{"n_head": 6, "tie_embeddings": true, "init_std_o": 0.00763}
MLP neurons of a small language model. Each row is named by its layer, matrix (up: input weights; down: output weights) and neuron, and shows model dimensions 32-127. Each number is 500 + 50 x the weight over its row's rms, rounded and kept within 0 to 999. Numbers have three digits each.
Before each neuron's rows, "fires in" lists the words (lower case) most often at its 100 highest values on Wikipedia text that the model never trained on. A number after a token or word is its count.

fires in: "however" 25, "2022" 7, "2021" 7, "later" 7, "2019" 5, "2013" 5
L2.up56:520499464559524481549554513599613457482453490439469473529478486541480485544482572470468509494552505460497467505471506521571606536467552528479454451469529483638497500529444500470529482453532523501502489548497432524517517462493472504472572486402453559518474442527578563509449485519530485522
L2.down56:494523519413444526542434497460403459493465521642530471500503610559458501469466441411497517519446492608448469461494491493398432506554483548547557518478505540438507514463519476515466507493490513470495499408535614517465467462484451486486501519560574529422550575527468533464520448407506459501

fires in: "of" 100
L3.up513:547524401446563422443471460440502472566480550558469561450456509497488572390514492565475586545572580541572530559522537435525530562411380564556464475495519574435475415516513526488399463481518415542466490541500470473504514507459479540499399540532455496442577596452482505523530559548467427493
L3.down513:475511571558444573422519445454492439526505516489529425445472558506539441506511446488585494473448430482489437508455596588514479544510446545391580506507428457460501444581523493490450447579424571540463545429482556421447430557423516457438469457516520490497496526481560480425458552568510534514

fires in: "there" 17, "series" 17, "anthony" 11, "area" 7, "show" 4, "sunday" 4
L8.up463:455552493543550422475543478478494492524504551527566446470400586505560477437475544458503525429512490479483564447532584562455542460470572517430505538484509472534564448419456540508547555494498558589478509460488418531415496456506544591453466551488542497445559524527485569437541419539484566508
L8.down463:510424446545514486469481520540482575536442475453629519522489499605465409473543557443509466529553495433486465535497484392409527515510437463478511483505526542482540594490483512588528434472477515463440499505550482471516616615456547521486520513459436480517527525513576527496526502484478525506

fires in: "of" 69, "2" 11
L3.up645:437497449473571404464512548595472475557519477458484531443505459479439533526489541500536422498473550441566500475555542463486635410506537534501491517534573520609528403489470521539492520516524591463569512586522471565466632490386484474557490462531424554511561467482468547508546506476390468517
L3.down645:490506531530567493417494528468404415491421493496564451490465569415459460497521528532457473580481610517544513557552494550547523456473474568491507567508509481504462529502504438562449446503576508502524501565511497528540405466509487541427434474449510499428509542453593448514481458511552549478

fires in: "more" 26, "is" 9, "be" 8, "not" 5, "straight" 4
L9.up322:448549536518616590417436559463514619525523498503511578503461528417485470537467417433547461586574440541375451544443530563499535525562600521451607475413509508502461476444521547468460592501442534446440522514492505533522516511520433383571546574504452566520490563513553532441432499521597389513
L9.down322:540523527594601442451426480536432464577577568489440446383583449530525499507467485454467536504469598496475494552564473442491498447491443502492537501520456459522485550587546460426563501505556485488473449514470539490624493510475611602504539445466462473559564427448527534509489549345492537541

fires in: "on" 13, "each" 10, "against" 10, "same" 9, "that" 8
L3.up244:471573500519575436476427453483434459534520505536475500404551569545509553509477472518539508404483497384390561535472578512465547450464540419586523446417588518513532486445471498451439505561506501537465491615495552558471556486518446567571516518492378525491533503489529498470556416487554511505
L3.down244:555517509532494497521505575527518445559490489436444387459579558532504499446550576501585451590535550464447464516477486528515445453427486485516517587459496385474535516433467507432416447445498506482520493611485563447491525480445496496629453442413496539387492408450424522503545495479514580459

fires in: "has" 55, "had" 33, "have" 12
L2.up700:498475450522486452569586500628444494477520555527453601475520545521535518448485548467479472485467509474501483552512475528502533520531511536477426527477598468494542500459505506406409517516573597546517507499441508482431473522467531501519475510478405605521485408427448496492448495392513545516
L2.down700:481495523468471495510593494496450397413511531522494535534568496502618499458520495464458591434533591546510514532498505534608473442563548494548530528503557493440529438487530481568408444477477474475492503516454547418410540532545494456499538509581544519459385421534493527450564430464451461502

fires in: "and" 61, "but" 27
L3.up420:497436521461476419459469502571451520555508555547423501493454489526484514497531562492508448498489516585480497461536473488469479595464517495492575470482548400522543470544533473507413517503465540530459489582572595545471531524511427416488514472525494529450454514451489482486491437372531443486
L3.down420:501477586497448478520529465465482479319477502393538495469488456503580499623415503488430498517488481581535507444586480485530470535449536567473579544450480492437451568484522457516428508463383627534546571477579492411550507453527505461486572563495443449462460439493519532542472536483524532512

fires in: "making" 14, "microbiologist" 10, "miller" 9, "if" 8, "make" 5, "makes" 4
L8.up744:496474492493556550472564474538512388453494601333475427464548475546506487437399537458565505483592457532506539532523559527437484545509428512448542458428571440479467462406462506496513503462544562568441506511622470490525537503433614381554573518465458456481576600494485534475509560514447545510
L8.down744:515488433496472451547476555536526495468526467482451394433491475489485494473495531488501513456570405464510432559509487440458514445515505637557331427513451526500478526514509454480435607468501485482481494515559509538462442465558632490527499511452489543458490545579418576467485513480474451563

fires in: "has" 30, "have" 9, "had" 5, "addition" 4, "industries" 4
L9.up158:480485415549428486559429532606562458475419478499451521529518516437555467457581545496512527464546534528480524404587483479563551535519488554472554559387575484435529549380512469523459517463529539567435495541539482515415468483483529420504547465453503575488437662508539560494457455401545507446
L9.down158:407510479496517548572468427532498556412465463484550528475552351533536568482544546434481480516371548554539524461549407403496507600508505571446583580477563536453440457427498495410528436489500551438498436531511568504466546517607516516448567557539530516544582524486544481545553410507521550467

fires in: "be" 21, "most" 16, "was" 12, "more" 9, "is" 7
L6.up630:485620522525555468494527572517511615536562502442444455513524581497597499475484547525546456525507560586445502437477491534462474480373442536499550535450516510477482484456535505499518555568558528421455513494528475470531462422426588465513465552449385479492580455484502479552466455610401504457
L6.down630:508455469491470542465538491455475414509579353372446561591436560516457521533468517434497485479418488570527512506558446533504498478524429644441521495548420408430512496564458546527525496471557451495489492568519598512582488451509419468562513430480442570423530472531459466543489490480646606482

fires in: "had" 14, "started" 12, "found" 11, "founded" 7, "has" 6, "appeared" 5
L8.up763:476490493528517509535403462637586540452546610509473471562418500536508476430496534413488540413499568585454529541509523546469552542469546555457527421449539502405524513551384499499532513463544585553431483489462489498513469521506562465488559518447447485504522459474527537472526569484570463548
L8.down763:459487467393474580527493528628551426411529472510480475496404476477539505494470524416463541430466586544492467537527478579525473506585571531539584485469533526485450531559510474561502531507559484429448555409523432434528540479458533508513529599580451481573510612482521514473549481516525557500

fires in: "with" 22, "called" 14, "led" 8, "named" 8, "these" 4
L3.up442:477617429533565421467435518618502531533527496385496418446570468501522551488430539451489437363525514454462477480530553495502549523503438502493449434523494454458545478558498512405432539545601435521521520561450391468507569514500571517506513504461496578507577523483509525487450490566414506493
L3.down442:456473539505551525497486577461498545381477454571503411522466607488525557468597459561449556532466567424542513465584500523487434444476466520526473435535394548543575442516521508561445499411432547511454449462469524514545558541467476590577464491575480494473446444547449546421525461495508422493

fires in: "also" 39, "as" 28, "they" 6, "it" 6, "including" 5
L2.up679:489541505505471460405486480565455489627504563460512469402503444528461526505441590426508454456587513560550436522486629525432561474504494539517521479533570509523465469516366460518535491422578570442472525595494485484467604524422552561533496442442406519478501572436530534467506541563499524464
L2.down679:561489514470611498511528482523443508536499602535537398493438494511449411518603484341483470533467486514498389503497521544425562441512496463456559574485559435402413535520438494508517491485495516515487438512592431472546562530517481486466576543503545487458454511485468495432385512544534525424

fires in: "it" 18, "this" 17, "able" 8, "appointed" 5, "instead" 4, "attend" 4
L6.up576:463619613521443564549419495525471486502491527449379534476474475498575535485411530446504526588549541495433435452515467532441457486475540497519540401508502529562432493495481470493496436510567393392477380473544548487445530460539445545534452389554407548472404500444547595423394438561534547543
L6.down576:549552470533485551470517519473500472488567461488441488510572582474487478522491525554418492495548375539489500495429546545513577473511526417461460446518404520495557389554514528562496527489451529496397446512475618472438535553464488422508502430555493453533438482485491574521437454535463442416

fires in: "of" 52
L6.up495:484548573474467547454465464510576582576601500585530477516551530493523543441454504475563576503455583530431589474402563484435489551584558521487499482437544429414585507463472483453478484587553490560514505509537470435497464493476494453557427529546446503561573528456432454420468426616444471538
L6.down495:488480532541518535529485476609490422571470399528487534506475492515479447369632543546436500447467463543480478507600539502479450461441465438626510483431413533451438594476503502458493591562465483511499588610515466504573533469508547483514551449519602556466457504499465464564505531522436458512

fires in: "that" 21, "because" 13, "what" 7, "which" 5, "each" 5, "where" 5
L6.up100:523591490585484501598567442554441429603488538478496508466548530575540509444406395505423458492526473479469485474491516471471530454474516559471543520487511501444507514436479515477461513493462506531490434502476478485357516481435418503473502417431427433492405447512433597544506396522490522459
L6.down100:510568569556369511528500472549492413475492430454526557521548468497422471485489529605521412483464516425452475448461476501476453477477513485466537534501505408470547501413528637435535489560397482512451564587457453487503502433482582480548436497488493488518484399624529508490507538525491550496

fires in: "0" 44, "time" 11, "most" 5, "until" 5
L3.up554:511574478531582396512419554572545491465561459503573472533575549567525555458478497547506559599517560481477530488484588482410537485457493535457518473505502640453517432492438473479455482481496456523525487494414583449513516501435538387526562475435413421451490516453537566452457578562497499510
L3.down554:495523531589498596520525483438500503486502499421584531506446526537518371516518512426556377501441418471445517494561444533490430471555387491447502506482471413559570502523518522554540504497472528464461544495536518540436397497471496481425474495457554542487457490516513469516502540503526584497

fires in: "also" 20, "known" 11, "now" 10, "would" 10, "may" 7, "will" 6
L6.up117:434540465615500521538477520538520566521563528501555478537437581529452419527545553502528501454436526597521512485539445481537520569421426581466512506488518478529413425496444569513515560452551525442530490512496423428478575481529528585464524525450479523594454572442512416507571471647470514427
L6.down117:574522453501489511465385510490540481520441519557452493506562492405589397595473597479546481596480445405416447466565512439492456542541536470504585484511529454424592469509511460551525462495514540584518548516608443480458485522452542459550549570589464546518551518495499479514469555502540528513

fires in: "he" 35, "who" 13, "health" 9, "weapons" 4
L9.up725:511483592480540470447465551573528457497465649497467517489526520534502565520429477523423434524490537606410527483493592590464372497467569536429448567447550496533473514469479556565446499409503516487472446499489522452460617575458539479506440527519440496488440434486484545500451431486562498435
L9.down725:494468528447473386577503440549461561480567502545484452438493528411561594579487567459534498490602523433528473456429487495470553523493510438510560466455529566475464554531459451593488492427420468519573502528523527543376491497577546447465452581575538529511393514522433437478499465556527573474

fires in: "this" 52, "these" 9
L6.up439:454490524556445491612472499539495551586464512416424468522478472509574498466522498530482515492505616492363482517456511457501539482445532448481454451620487422541524515372477535530612466528540484463554524549590575510514523408498582510446494465523451520530489498454537512451464426592459502501
L6.down439:533449477582475493564505419461555569502568476460442446488444503547476406486588572484493453477438527467439524656459504556466504440500421454519540522513477479535538624537469500527459501485501499490510459582556433506483460403459601574546520492554504458440523393470459515515514492539544474513

fires in: "his" 22, "these" 10, "there" 8, "other" 7, "and" 5
L3.up287:459529502539467391490515557537441484528501518399462485440474382543515527511454507441487572504562547462463517441550470582534528434507521514435545437509589522417542498552420479394471478492606600623431522521484564511475437522443492523502516443538483530526529473392513525452454390461532567496
L3.down287:522466503479466363458503493485474539475513584515565367460544462371562392511437509516525608455546530516525454480421473591491527525517508579438533427532545493463538561535552466595478508399435558547548485463527552493475475512554589437518510572518457515543456444514524472517499466446507509554